Weights of a small transformer language model: 18M parameters.
MLP neurons of a small language model. Each row is named by its layer, matrix (gate and up: input weights) and neuron, and shows model dimensions 176-303. Each number is 200 + 30 x the weight over its row's rms, rounded and kept within 0 to 999. A neuron's up and down rows have the sign that makes its largest values positive.
Before each neuron's rows, "fires in" lists the words (lower case) most often at its 100 highest values on Wikipedia text that the model never trained on.

fires in: "18", "19", "17"
L5.gate282,177,216,231,196,215,217,175,181,242,201,176,231,239,205,271,187,212,179,119,184,157,245,245,190,223,165,176,211,209,225,182,174,178,201,151,239,191,235,198,204,149,224,238,200,163,159,199,186,225,169,174,175,197,216,262,184,189,216,184,182,221,179,221,188,131,211,191,211,229,219,187,203,166,234,149,210,210,187,212,195,218,180,179,217,168,186,163,182,153,232,155,232,207,162,203,204,211,232,221,149,210,174,173,237,194,173,229,195,185,196,175,179,222,210,220,210,241,203,224,186,246,154,143,180,125,161,196,185
L5.up282,200,160,218,218,199,177,234,198,166,176,152,242,213,182,213,205,188,187,200,143,145,178,179,189,204,175,218,200,211,209,189,195,226,218,193,203,238,241,226,157,114,173,222,208,157,192,200,208,195,213,110,233,204,249,237,229,178,191,203,213,296,146,227,170,163,223,144,172,228,156,194,190,122,179,185,178,189,208,223,253,197,208,226,258,188,258,176,162,162,211,213,212,167,174,195,215,197,237,214,163,194,227,164,191,208,186,253,190,209,174,148,212,190,209,209,156,241,234,192,206,246,197,167,191,99,200,201,187

fires in: "of", "s", "grandparents", "in"
L12.gate231,245,252,205,223,243,157,212,260,174,239,202,197,207,167,197,189,249,188,233,183,161,183,234,141,180,148,219,222,245,152,184,204,189,175,186,201,205,220,163,215,283,192,231,181,197,156,225,215,210,186,156,249,210,178,211,218,207,289,209,235,211,187,171,253,189,170,215,235,197,181,190,208,214,192,209,179,158,182,282,166,218,232,123,227,143,173,172,180,180,215,203,131,225,192,190,168,197,227,168,212,198,172,199,171,168,171,198,227,223,143,203,174,175,225,251,212,184,256,153,233,276,254,215,181,174,192,249,215
L12.up231,177,255,182,158,232,213,241,232,194,202,222,208,227,197,158,197,168,172,148,241,199,231,263,139,143,198,202,205,252,144,238,230,201,177,236,250,244,233,181,241,194,169,223,229,226,212,207,193,190,199,194,198,180,176,257,246,232,180,223,237,188,184,172,202,225,188,202,180,177,179,190,191,212,213,216,141,181,206,192,186,248,183,184,197,257,183,190,172,161,238,163,170,225,240,216,231,218,233,184,200,206,211,257,195,224,176,174,190,253,186,191,187,238,195,260,231,204,205,180,157,245,248,213,230,163,181,191,215

fires in: "1994", "2009", "1999", "2004", "2000"
L4.gate581,203,171,162,191,224,170,212,171,198,265,204,224,188,203,222,178,191,168,169,233,233,166,205,227,184,182,195,197,171,202,208,257,236,191,194,225,253,153,191,233,208,232,214,174,183,103,237,226,187,219,248,183,212,200,163,192,214,248,229,207,192,172,161,223,235,171,190,196,205,173,212,204,177,134,193,265,186,167,234,218,223,192,171,178,225,212,261,172,214,195,195,227,140,180,201,183,177,210,210,205,246,184,171,222,183,213,192,177,176,222,163,229,166,211,139,249,183,192,232,214,229,153,228,200,192,147,205,179
L4.up581,187,148,192,211,219,233,208,185,175,152,159,197,265,179,246,194,207,147,192,175,209,225,201,207,143,187,216,166,183,210,193,144,216,237,269,218,221,136,200,215,227,172,161,223,198,220,214,155,216,233,170,157,155,209,170,170,200,174,223,234,193,213,234,177,184,174,170,192,181,182,209,162,201,173,159,160,225,158,245,147,263,239,185,195,208,144,249,221,172,186,226,210,167,140,146,193,174,190,186,219,247,150,196,243,222,222,247,163,184,206,198,177,208,172,234,193,161,155,170,231,198,183,227,223,197,232,196,188

fires in: "on", "one", "fact", "when", "since", "once"
L9.gate607,246,250,223,185,239,201,187,211,199,223,201,192,128,189,286,179,226,212,212,189,235,260,196,191,138,214,246,203,207,241,218,206,134,158,233,190,177,127,221,202,149,211,201,207,232,225,153,234,208,209,182,185,241,189,173,181,187,282,221,213,193,152,185,201,253,207,185,179,239,193,196,185,204,256,221,168,209,176,159,242,189,245,216,103,170,214,159,252,169,199,240,202,186,156,207,236,176,195,273,142,232,180,217,188,185,181,218,183,179,141,214,211,222,206,186,226,219,251,206,245,193,153,148,260,196,200,180,182
L9.up607,221,185,187,170,229,171,241,182,196,171,176,211,227,203,162,201,183,170,256,150,184,170,189,192,181,199,206,158,209,186,180,268,165,238,208,212,211,228,122,168,169,170,262,208,241,152,169,254,158,205,185,233,172,222,210,177,143,220,225,169,169,208,194,185,186,189,234,171,171,169,247,193,181,206,237,232,200,226,224,235,174,255,128,174,178,201,240,220,253,182,203,198,182,229,190,149,227,171,194,140,182,232,238,159,187,159,160,257,204,197,180,162,173,196,219,232,197,242,167,179,191,164,181,191,209,235,247,163

fires in: "and", "qualify", "qualification"
L9.gate810,192,212,182,184,196,181,195,176,202,151,240,201,229,180,238,196,177,159,168,250,200,166,197,243,265,237,198,259,223,151,226,220,256,166,232,223,176,232,210,188,237,192,228,161,233,190,238,196,183,182,163,200,203,187,204,187,193,197,211,183,188,211,199,185,214,237,172,168,240,198,238,195,238,204,225,221,200,136,211,245,220,248,190,232,187,141,205,209,190,264,166,193,155,205,205,191,192,130,204,207,211,205,206,179,194,185,186,166,188,217,154,207,218,173,210,211,203,171,153,184,208,205,223,221,183,296,229,171
L9.up810,209,154,227,206,191,150,227,142,195,216,234,215,247,210,174,233,194,221,191,141,204,166,210,219,199,228,247,198,184,205,165,200,200,167,195,199,179,185,180,202,224,189,180,235,251,190,240,147,173,254,190,164,230,220,184,195,153,204,243,222,139,222,173,180,143,240,212,198,163,243,165,204,178,224,168,201,184,184,213,174,222,230,171,239,204,276,237,171,178,216,197,178,153,184,187,237,156,183,164,213,232,222,215,182,222,191,234,205,193,218,189,144,201,185,226,263,181,209,214,258,228,235,226,176,179,202,180,224

fires in: "country", "city", "county", "iii", "town"
L4.gate655,150,207,240,205,237,151,167,226,185,117,178,226,223,202,187,227,165,174,227,164,203,220,165,157,220,190,191,201,173,180,238,146,165,237,245,213,177,203,175,178,209,211,172,201,218,232,177,240,192,238,230,169,203,172,193,208,173,230,230,185,262,222,194,187,250,204,199,141,174,181,190,205,145,252,198,149,206,184,186,164,148,187,239,197,232,213,165,208,139,219,204,193,254,166,215,209,198,169,172,194,201,258,177,143,231,159,197,158,186,245,192,194,165,213,210,196,199,224,212,178,234,151,232,157,191,217,259,215
L4.up655,205,182,161,190,250,168,195,255,233,190,215,203,260,153,239,206,264,201,186,158,242,187,209,229,221,247,215,223,220,259,229,209,203,190,170,163,212,187,217,204,232,176,198,211,212,183,211,201,183,214,183,230,198,160,165,167,216,203,213,238,178,159,193,160,231,120,226,195,171,225,172,190,240,199,204,204,181,227,155,242,141,223,186,208,229,194,192,201,171,198,192,162,196,182,147,152,215,214,241,228,181,192,197,182,231,188,225,146,220,228,213,205,214,215,181,186,211,155,206,238,191,194,214,269,200,166,228,215

fires in: "series", "division", "league", "season", "year", "notes"
L5.gate235,184,180,208,198,241,203,215,144,182,213,184,214,170,209,222,189,168,173,225,159,206,215,226,189,259,171,186,179,199,219,192,231,235,196,149,203,204,189,210,165,191,185,264,204,224,190,227,247,243,212,207,179,178,156,233,210,196,284,173,214,203,195,211,225,204,162,186,178,235,243,151,114,138,220,186,200,183,202,207,169,244,178,215,233,232,240,232,196,162,172,236,204,208,160,192,222,216,181,193,230,236,220,214,196,233,295,126,182,211,252,211,176,203,218,279,162,183,206,236,143,197,176,174,122,194,213,172,226
L5.up235,161,226,238,263,244,187,183,208,196,203,217,229,173,224,205,179,183,216,224,226,239,148,193,259,217,194,176,209,202,182,212,200,205,216,236,210,163,195,161,254,158,214,212,251,200,211,221,207,198,230,241,167,197,205,149,194,225,193,173,198,177,189,167,223,242,167,219,243,218,237,198,185,217,222,159,134,167,200,200,188,204,251,214,177,168,159,213,249,233,216,175,198,163,216,169,197,136,248,213,189,246,222,163,148,214,181,194,159,199,200,222,264,271,224,205,196,153,226,238,171,245,211,145,196,126,248,171,157

fires in: "in", "to", "on"
L9.gate52,192,244,206,208,190,187,225,239,227,169,242,158,181,229,271,191,223,227,219,158,205,234,193,185,169,172,242,234,228,167,186,165,161,175,168,227,187,180,220,182,187,190,202,215,182,200,186,196,231,200,233,149,166,226,215,234,179,225,236,219,226,189,208,195,162,225,198,215,181,214,198,203,170,262,255,190,247,196,222,205,212,216,211,205,186,212,197,218,163,183,156,163,215,250,141,248,228,193,182,171,256,206,149,221,162,210,172,194,200,198,279,228,175,208,271,201,244,190,272,145,225,177,167,165,152,252,196,213
L9.up52,222,212,162,157,218,194,167,225,228,191,224,229,206,189,139,194,173,243,181,171,157,262,236,242,230,214,195,228,213,202,165,249,218,205,144,217,230,189,168,267,201,173,189,185,164,186,190,208,167,165,171,263,145,190,210,241,244,161,178,220,221,253,144,169,256,233,185,173,195,169,227,161,189,145,174,135,181,195,221,208,230,214,248,109,172,164,200,153,198,199,179,226,166,223,172,188,201,214,195,191,200,220,217,270,153,187,196,195,191,206,195,231,242,208,127,210,244,205,202,173,258,217,260,221,248,208,136,239

fires in: "all", "one", "allen"
L9.gate20,208,227,177,219,156,164,216,183,213,184,209,159,173,194,193,241,203,192,188,241,176,172,161,212,204,220,139,235,199,203,178,231,230,178,171,186,210,184,175,176,184,241,264,231,224,237,284,217,202,184,185,155,251,142,225,209,207,182,201,231,250,155,208,194,188,261,194,177,182,222,251,141,147,225,209,140,204,145,215,188,196,214,168,156,278,176,177,202,181,222,176,207,148,195,179,201,228,172,197,157,169,246,211,166,202,239,182,204,189,232,187,156,127,218,271,205,183,271,206,203,247,204,189,137,243,182,202,252
L9.up20,171,189,254,200,221,197,205,170,185,225,189,188,179,264,202,197,184,244,240,160,259,208,206,235,176,208,205,242,190,140,161,147,157,171,233,204,164,220,239,181,192,171,222,265,201,217,213,130,172,220,202,209,174,214,219,185,197,194,217,180,209,217,195,141,171,271,217,187,193,204,249,245,215,194,199,182,200,215,273,208,220,222,213,142,208,184,229,165,219,258,199,236,239,223,266,221,218,183,230,179,161,212,189,172,171,250,208,214,241,206,189,188,190,143,187,198,176,179,186,153,228,179,203,141,226,193,214,184

fires in: "rochdale", "bond", "bronze", "draft", "bottom"
L3.gate572,186,215,157,198,165,204,226,229,215,179,241,222,264,214,181,234,117,215,181,219,129,177,201,216,248,212,206,165,227,211,193,178,144,209,220,242,185,207,199,209,159,227,221,192,184,219,203,149,217,204,177,267,169,182,245,193,212,203,182,166,279,197,175,219,186,161,161,217,196,168,165,166,155,246,220,232,192,203,212,191,174,206,252,182,256,248,163,187,224,214,149,153,164,154,192,219,224,229,183,175,185,193,188,196,208,205,212,197,215,159,196,188,171,204,290,158,204,190,198,178,222,223,167,217,183,219,182,163
L3.up572,186,226,154,187,191,196,169,228,281,212,197,179,183,190,141,182,225,260,195,168,221,207,170,206,176,216,206,163,154,186,246,201,229,211,260,185,231,201,204,211,144,205,245,172,229,227,205,175,190,158,241,210,220,203,178,233,159,213,139,228,178,183,229,173,190,204,198,161,246,244,213,225,231,145,186,206,181,203,183,156,191,194,203,202,203,168,246,189,197,209,276,227,245,224,183,165,180,182,190,197,221,150,175,222,210,244,278,216,238,200,226,216,216,237,203,233,132,165,223,232,232,221,172,212,182,257,214,219

fires in: "music", "band", "musical", "records", "billboard"
L3.gate317,200,167,210,183,164,182,239,161,181,208,161,272,186,222,177,195,193,236,198,188,224,135,187,203,195,194,192,223,244,149,197,119,233,258,212,158,203,207,193,173,216,180,215,157,153,200,187,266,187,218,194,161,189,193,218,174,192,187,173,210,216,177,200,187,188,213,193,186,211,198,208,217,202,186,160,219,155,214,255,204,213,172,180,157,216,229,178,181,212,205,221,173,179,225,228,185,226,141,179,210,206,188,178,260,192,219,159,162,201,238,166,185,171,188,207,222,184,210,203,184,228,108,201,155,190,272,259,202
L3.up317,142,146,189,224,217,200,207,195,225,223,177,224,196,227,168,177,206,163,225,176,175,172,190,281,177,188,196,214,171,235,224,157,173,215,237,164,242,228,237,194,226,135,181,199,201,173,181,207,188,240,241,178,191,171,246,184,211,171,139,249,216,232,215,215,250,170,205,229,171,224,239,290,154,227,189,226,147,236,235,206,188,216,198,155,225,174,211,186,258,186,152,174,200,174,172,226,160,183,211,206,183,258,213,142,154,146,211,217,229,265,206,177,148,153,205,227,162,198,182,190,158,205,207,175,271,207,204,150

fires in: "college", "conference", "school", "cup", "park", "academy"
L4.gate533,250,181,179,199,181,204,224,249,222,153,187,207,182,243,174,95,214,197,201,225,199,207,130,168,281,199,215,138,210,190,164,182,213,199,176,158,179,138,193,206,169,182,235,193,141,191,208,183,197,183,202,157,186,173,258,192,216,228,207,174,214,176,168,226,173,174,221,215,170,201,200,165,225,160,175,171,175,254,210,205,204,125,208,199,187,264,219,171,190,218,242,211,220,155,195,184,164,214,225,235,258,170,161,203,167,231,167,173,143,186,205,189,206,233,139,195,173,180,213,235,244,143,251,197,183,210,203,184
L4.up533,216,179,202,226,199,243,213,206,203,168,193,207,215,212,156,176,232,219,166,254,208,219,243,180,267,241,191,253,224,200,174,192,222,189,268,180,197,192,257,204,222,168,186,145,193,212,198,190,195,201,172,139,191,174,236,193,254,245,188,205,254,141,183,186,270,174,226,227,200,166,227,227,191,249,157,123,180,203,204,168,273,179,236,216,220,213,227,169,190,180,199,244,208,164,202,189,218,235,165,240,198,194,184,221,219,226,214,200,172,227,199,196,158,220,230,219,175,211,227,206,200,190,192,216,209,167,153,183

fires in: "during", "throughout", "according", "rescind"
L6.gate311,157,198,195,186,214,181,198,191,205,168,185,144,168,231,188,164,223,204,188,233,198,239,231,196,239,201,232,236,180,149,259,219,202,169,222,201,188,180,130,231,201,228,246,155,202,228,202,301,141,228,242,161,158,202,255,199,160,221,156,142,169,200,214,202,185,213,206,185,197,210,192,172,177,187,223,188,190,202,247,185,186,197,184,144,234,235,258,174,243,210,231,186,192,191,213,224,243,155,149,193,212,247,216,190,181,229,191,221,241,208,208,223,212,161,216,191,195,192,200,214,180,206,162,198,182,231,167,198
L6.up311,197,208,208,162,187,178,245,202,235,220,175,193,170,214,220,171,236,198,202,156,129,186,183,240,229,200,192,206,194,132,243,154,164,159,163,228,217,144,204,224,251,194,186,196,236,202,186,222,171,177,176,215,161,186,230,255,206,184,205,191,223,138,246,216,250,210,224,236,220,207,196,238,232,249,164,254,223,225,210,204,248,220,184,166,134,149,208,205,146,158,208,164,185,240,216,205,196,202,243,201,140,183,260,213,199,209,174,233,153,157,238,195,207,218,197,221,222,216,240,184,176,147,168,230,282,233,200,263

fires in: "and", "not", "cannot", "but", "never"
L8.gate815,188,232,215,255,210,221,195,215,233,215,168,139,204,167,159,211,167,207,228,200,187,211,206,208,152,170,214,235,200,219,235,159,222,203,196,169,203,224,259,254,229,181,233,187,163,244,199,191,163,215,214,209,195,212,175,218,171,198,196,227,245,193,186,240,239,242,233,182,249,175,246,212,247,197,224,203,213,160,211,204,232,228,161,203,204,238,207,140,235,217,163,185,186,233,277,237,182,210,218,123,230,191,171,192,206,192,223,191,178,198,215,182,227,235,248,203,198,249,223,177,199,141,231,263,202,217,200,221
L8.up815,182,176,169,241,203,234,260,172,226,175,132,161,193,208,151,194,131,170,182,217,228,241,200,155,171,197,215,207,175,179,215,180,201,219,160,190,199,225,146,194,220,198,166,172,161,167,204,187,285,180,216,202,209,236,153,230,186,156,193,257,213,226,181,218,183,184,227,198,212,170,195,233,196,254,152,203,239,211,198,216,223,196,209,214,174,205,189,241,239,215,182,178,216,181,210,186,237,165,202,219,235,231,172,202,167,229,241,248,198,147,214,216,221,236,146,137,190,228,201,195,156,216,163,206,209,197,201,204

fires in: "following", "early", "john", "elected", "late", "george"
L2.gate456,193,196,263,142,270,172,198,189,214,259,192,173,170,244,173,187,178,210,187,215,170,232,242,175,199,220,180,152,162,179,211,205,168,206,168,225,197,222,223,233,246,220,196,176,221,220,189,190,182,194,195,180,193,174,217,219,225,239,216,188,208,204,223,187,181,232,185,210,176,162,233,219,176,178,228,206,159,202,227,193,274,184,196,183,235,196,167,172,180,263,191,234,180,165,189,219,234,193,200,212,215,253,200,152,214,177,205,188,209,154,198,243,221,234,183,150,153,177,184,216,204,207,195,217,264,227,276,243
L2.up456,233,182,203,180,153,213,202,247,246,143,222,258,130,212,210,200,165,186,228,292,189,202,192,209,207,214,192,228,222,166,197,207,234,212,164,232,182,212,180,227,205,231,219,192,187,140,204,206,196,283,188,222,236,218,262,217,208,235,204,207,220,209,240,145,203,200,253,226,186,165,213,141,130,196,143,218,208,198,197,181,158,213,195,190,167,228,215,216,194,199,198,140,168,169,179,202,237,259,179,210,203,192,193,178,234,242,194,226,201,196,192,235,170,218,193,189,226,207,205,216,188,130,222,243,186,235,226,225

fires in: "they", "couple", "people"
L6.gate531,186,227,201,262,206,162,252,178,120,189,254,167,308,232,212,217,201,220,223,209,191,219,177,223,185,175,196,226,230,187,172,224,213,212,177,136,193,224,178,226,165,194,215,195,204,243,194,222,143,173,201,234,224,185,211,141,214,185,210,175,218,233,186,165,248,165,185,192,216,219,218,199,169,265,254,227,185,157,239,214,206,247,227,234,213,241,173,173,212,193,169,213,217,263,226,225,210,181,202,264,195,228,222,130,163,236,198,221,261,222,188,242,188,199,173,237,172,242,190,236,170,233,178,167,155,187,173,194
L6.up531,219,237,219,273,226,201,161,205,174,171,199,135,155,219,216,213,155,202,234,190,169,175,188,159,168,182,177,164,191,218,184,200,234,202,181,199,138,223,239,227,203,196,262,213,193,153,196,253,194,185,219,137,228,223,244,207,222,166,199,214,237,187,170,210,228,171,197,221,223,218,184,153,192,176,247,180,231,144,189,248,157,201,193,221,206,215,270,121,212,181,178,194,221,197,184,188,189,190,148,166,213,221,252,213,145,206,209,187,218,180,200,168,209,160,187,245,256,182,176,177,194,213,225,222,230,241,233,180

fires in: "and", "according", "suzuki"
L8.gate589,283,234,190,252,214,190,254,182,243,193,257,224,170,181,158,290,158,173,198,197,189,200,165,169,198,173,202,246,244,195,240,209,244,197,174,193,195,191,211,208,193,199,185,222,228,289,226,254,207,240,208,175,204,188,182,218,206,189,230,191,165,198,206,198,227,225,156,203,224,221,220,211,197,176,198,204,177,167,247,180,169,188,225,151,160,222,163,198,210,238,206,199,235,224,191,167,172,177,174,229,183,181,195,191,141,196,196,210,213,212,192,219,230,207,213,180,230,188,214,186,190,196,169,175,199,223,247,216
L8.up589,186,230,210,215,142,210,153,179,168,244,277,210,206,149,202,239,163,203,144,202,210,207,193,221,162,163,206,191,185,176,192,239,203,221,212,210,192,215,207,189,206,244,230,241,184,197,176,258,212,189,245,182,198,168,215,165,176,181,185,219,221,255,201,221,225,182,168,207,269,182,171,216,192,169,218,217,213,190,240,169,191,239,261,228,155,209,208,145,213,189,201,146,176,182,170,170,160,217,166,223,183,260,154,217,219,227,152,239,245,170,183,198,191,143,202,182,215,162,170,160,177,199,207,227,224,145,180,191

fires in: "and", "since", "until"
L8.gate122,201,209,157,207,221,190,233,253,211,171,225,207,161,146,256,204,174,190,172,212,147,223,194,203,221,197,193,235,196,210,223,259,196,226,217,211,160,204,190,210,189,207,166,220,209,209,168,184,192,221,244,190,223,224,213,186,184,213,255,184,203,251,187,197,205,234,179,181,183,182,159,212,201,238,217,212,217,196,218,282,219,168,193,194,155,226,190,201,240,207,172,245,215,154,229,240,221,200,148,190,297,279,235,142,138,147,188,206,242,231,266,225,212,227,178,240,232,197,184,176,213,190,175,235,203,276,215,192
L8.up122,184,169,181,172,168,218,239,182,223,150,199,197,192,176,210,163,173,185,194,212,196,221,252,204,239,175,235,185,213,219,236,223,235,173,167,182,199,167,216,131,227,176,216,199,191,236,192,216,187,180,170,216,197,224,145,169,233,209,181,210,243,185,176,229,200,208,140,177,181,212,223,191,185,236,151,209,259,179,259,191,185,145,237,239,227,225,192,232,204,242,221,215,155,176,207,222,169,179,268,202,197,224,179,188,187,176,157,217,175,206,203,158,160,160,211,182,215,260,194,173,235,219,240,210,269,251,157,218

fires in: "both", "track", "other", "rather", "each"
L5.gate743,199,131,258,253,225,244,156,195,243,216,223,165,226,259,233,181,222,212,229,154,169,195,150,198,196,228,186,200,207,173,211,195,240,176,181,182,192,226,165,262,206,226,256,203,167,200,171,197,209,233,244,227,206,225,207,207,186,234,189,192,194,185,226,128,192,217,198,185,209,156,224,202,239,124,193,224,190,225,183,246,207,200,160,168,183,192,189,230,170,183,241,179,226,205,226,189,219,189,227,198,234,116,246,168,164,194,156,216,266,140,197,193,169,238,195,168,195,217,211,222,201,211,198,163,202,201,179,222
L5.up743,201,202,187,227,197,198,229,198,219,214,194,218,194,284,201,199,171,226,225,191,176,216,232,232,165,185,180,214,216,211,237,189,230,237,177,192,167,177,205,175,202,266,217,149,239,244,170,225,147,173,164,239,191,171,243,198,264,210,206,176,169,173,192,173,198,182,225,223,192,134,228,204,181,192,189,239,236,230,210,184,238,167,212,207,220,194,226,230,221,210,216,275,140,241,156,202,152,210,198,211,189,234,197,181,251,208,236,176,162,160,167,197,211,191,191,171,188,211,225,189,173,254,243,247,217,216,190,151

fires in: "one", "none", "they", "two", "some"
L8.gate665,180,148,218,225,210,202,206,205,235,242,233,193,199,224,234,173,181,148,235,170,156,167,183,173,183,242,215,221,193,216,184,213,183,210,217,171,213,197,151,226,189,192,207,238,166,215,239,257,199,213,153,199,233,176,181,183,214,206,164,214,192,211,155,183,218,164,155,153,232,231,243,217,196,219,170,204,189,174,178,204,211,194,196,154,241,244,223,196,177,199,225,143,196,231,212,233,194,167,201,190,172,229,158,207,179,226,230,180,156,169,175,233,232,208,186,145,243,231,260,205,232,119,176,151,212,181,258,185
L8.up665,201,142,210,185,210,251,239,160,197,213,122,160,167,220,199,224,163,157,253,200,252,195,245,218,154,197,224,201,153,194,189,231,189,135,204,210,201,198,174,215,189,176,228,222,209,196,179,245,183,241,149,180,205,221,205,183,180,178,239,217,263,265,148,180,154,190,145,189,192,238,214,194,227,151,251,170,239,185,183,231,250,207,120,204,232,224,193,181,202,210,201,202,187,207,212,188,207,185,194,217,254,188,201,180,231,173,207,138,215,188,239,117,170,195,225,269,196,222,201,198,179,193,187,174,205,172,129,195

fires in: "his", "the", "theater", "river"
L11.gate261,170,178,174,169,207,214,204,197,210,189,186,198,194,190,188,198,195,199,207,179,215,204,188,249,196,228,224,228,179,251,174,198,221,206,198,252,155,257,164,201,209,189,216,108,205,201,244,176,192,144,197,216,196,186,220,210,236,209,169,206,219,281,229,205,204,240,196,186,191,194,214,203,212,206,172,216,228,205,224,138,252,208,192,145,182,218,169,183,151,203,170,204,215,188,208,180,223,203,204,148,186,160,170,213,162,164,229,182,189,150,242,191,151,194,158,170,154,225,224,199,216,162,231,197,190,215,231,195
L11.up261,186,248,194,185,243,201,194,166,194,256,178,219,153,273,247,200,193,216,215,199,174,209,209,181,182,183,137,206,181,130,207,193,218,182,200,163,160,239,190,197,166,187,248,173,207,218,244,182,150,197,181,256,215,191,163,245,216,202,287,239,202,209,181,204,236,181,264,212,186,202,242,237,181,170,152,193,257,220,205,258,205,168,179,212,181,158,179,189,191,169,149,229,187,208,217,229,208,235,145,223,183,192,167,136,224,172,170,228,225,120,238,189,189,231,207,198,193,208,239,188,177,235,228,242,135,208,176,243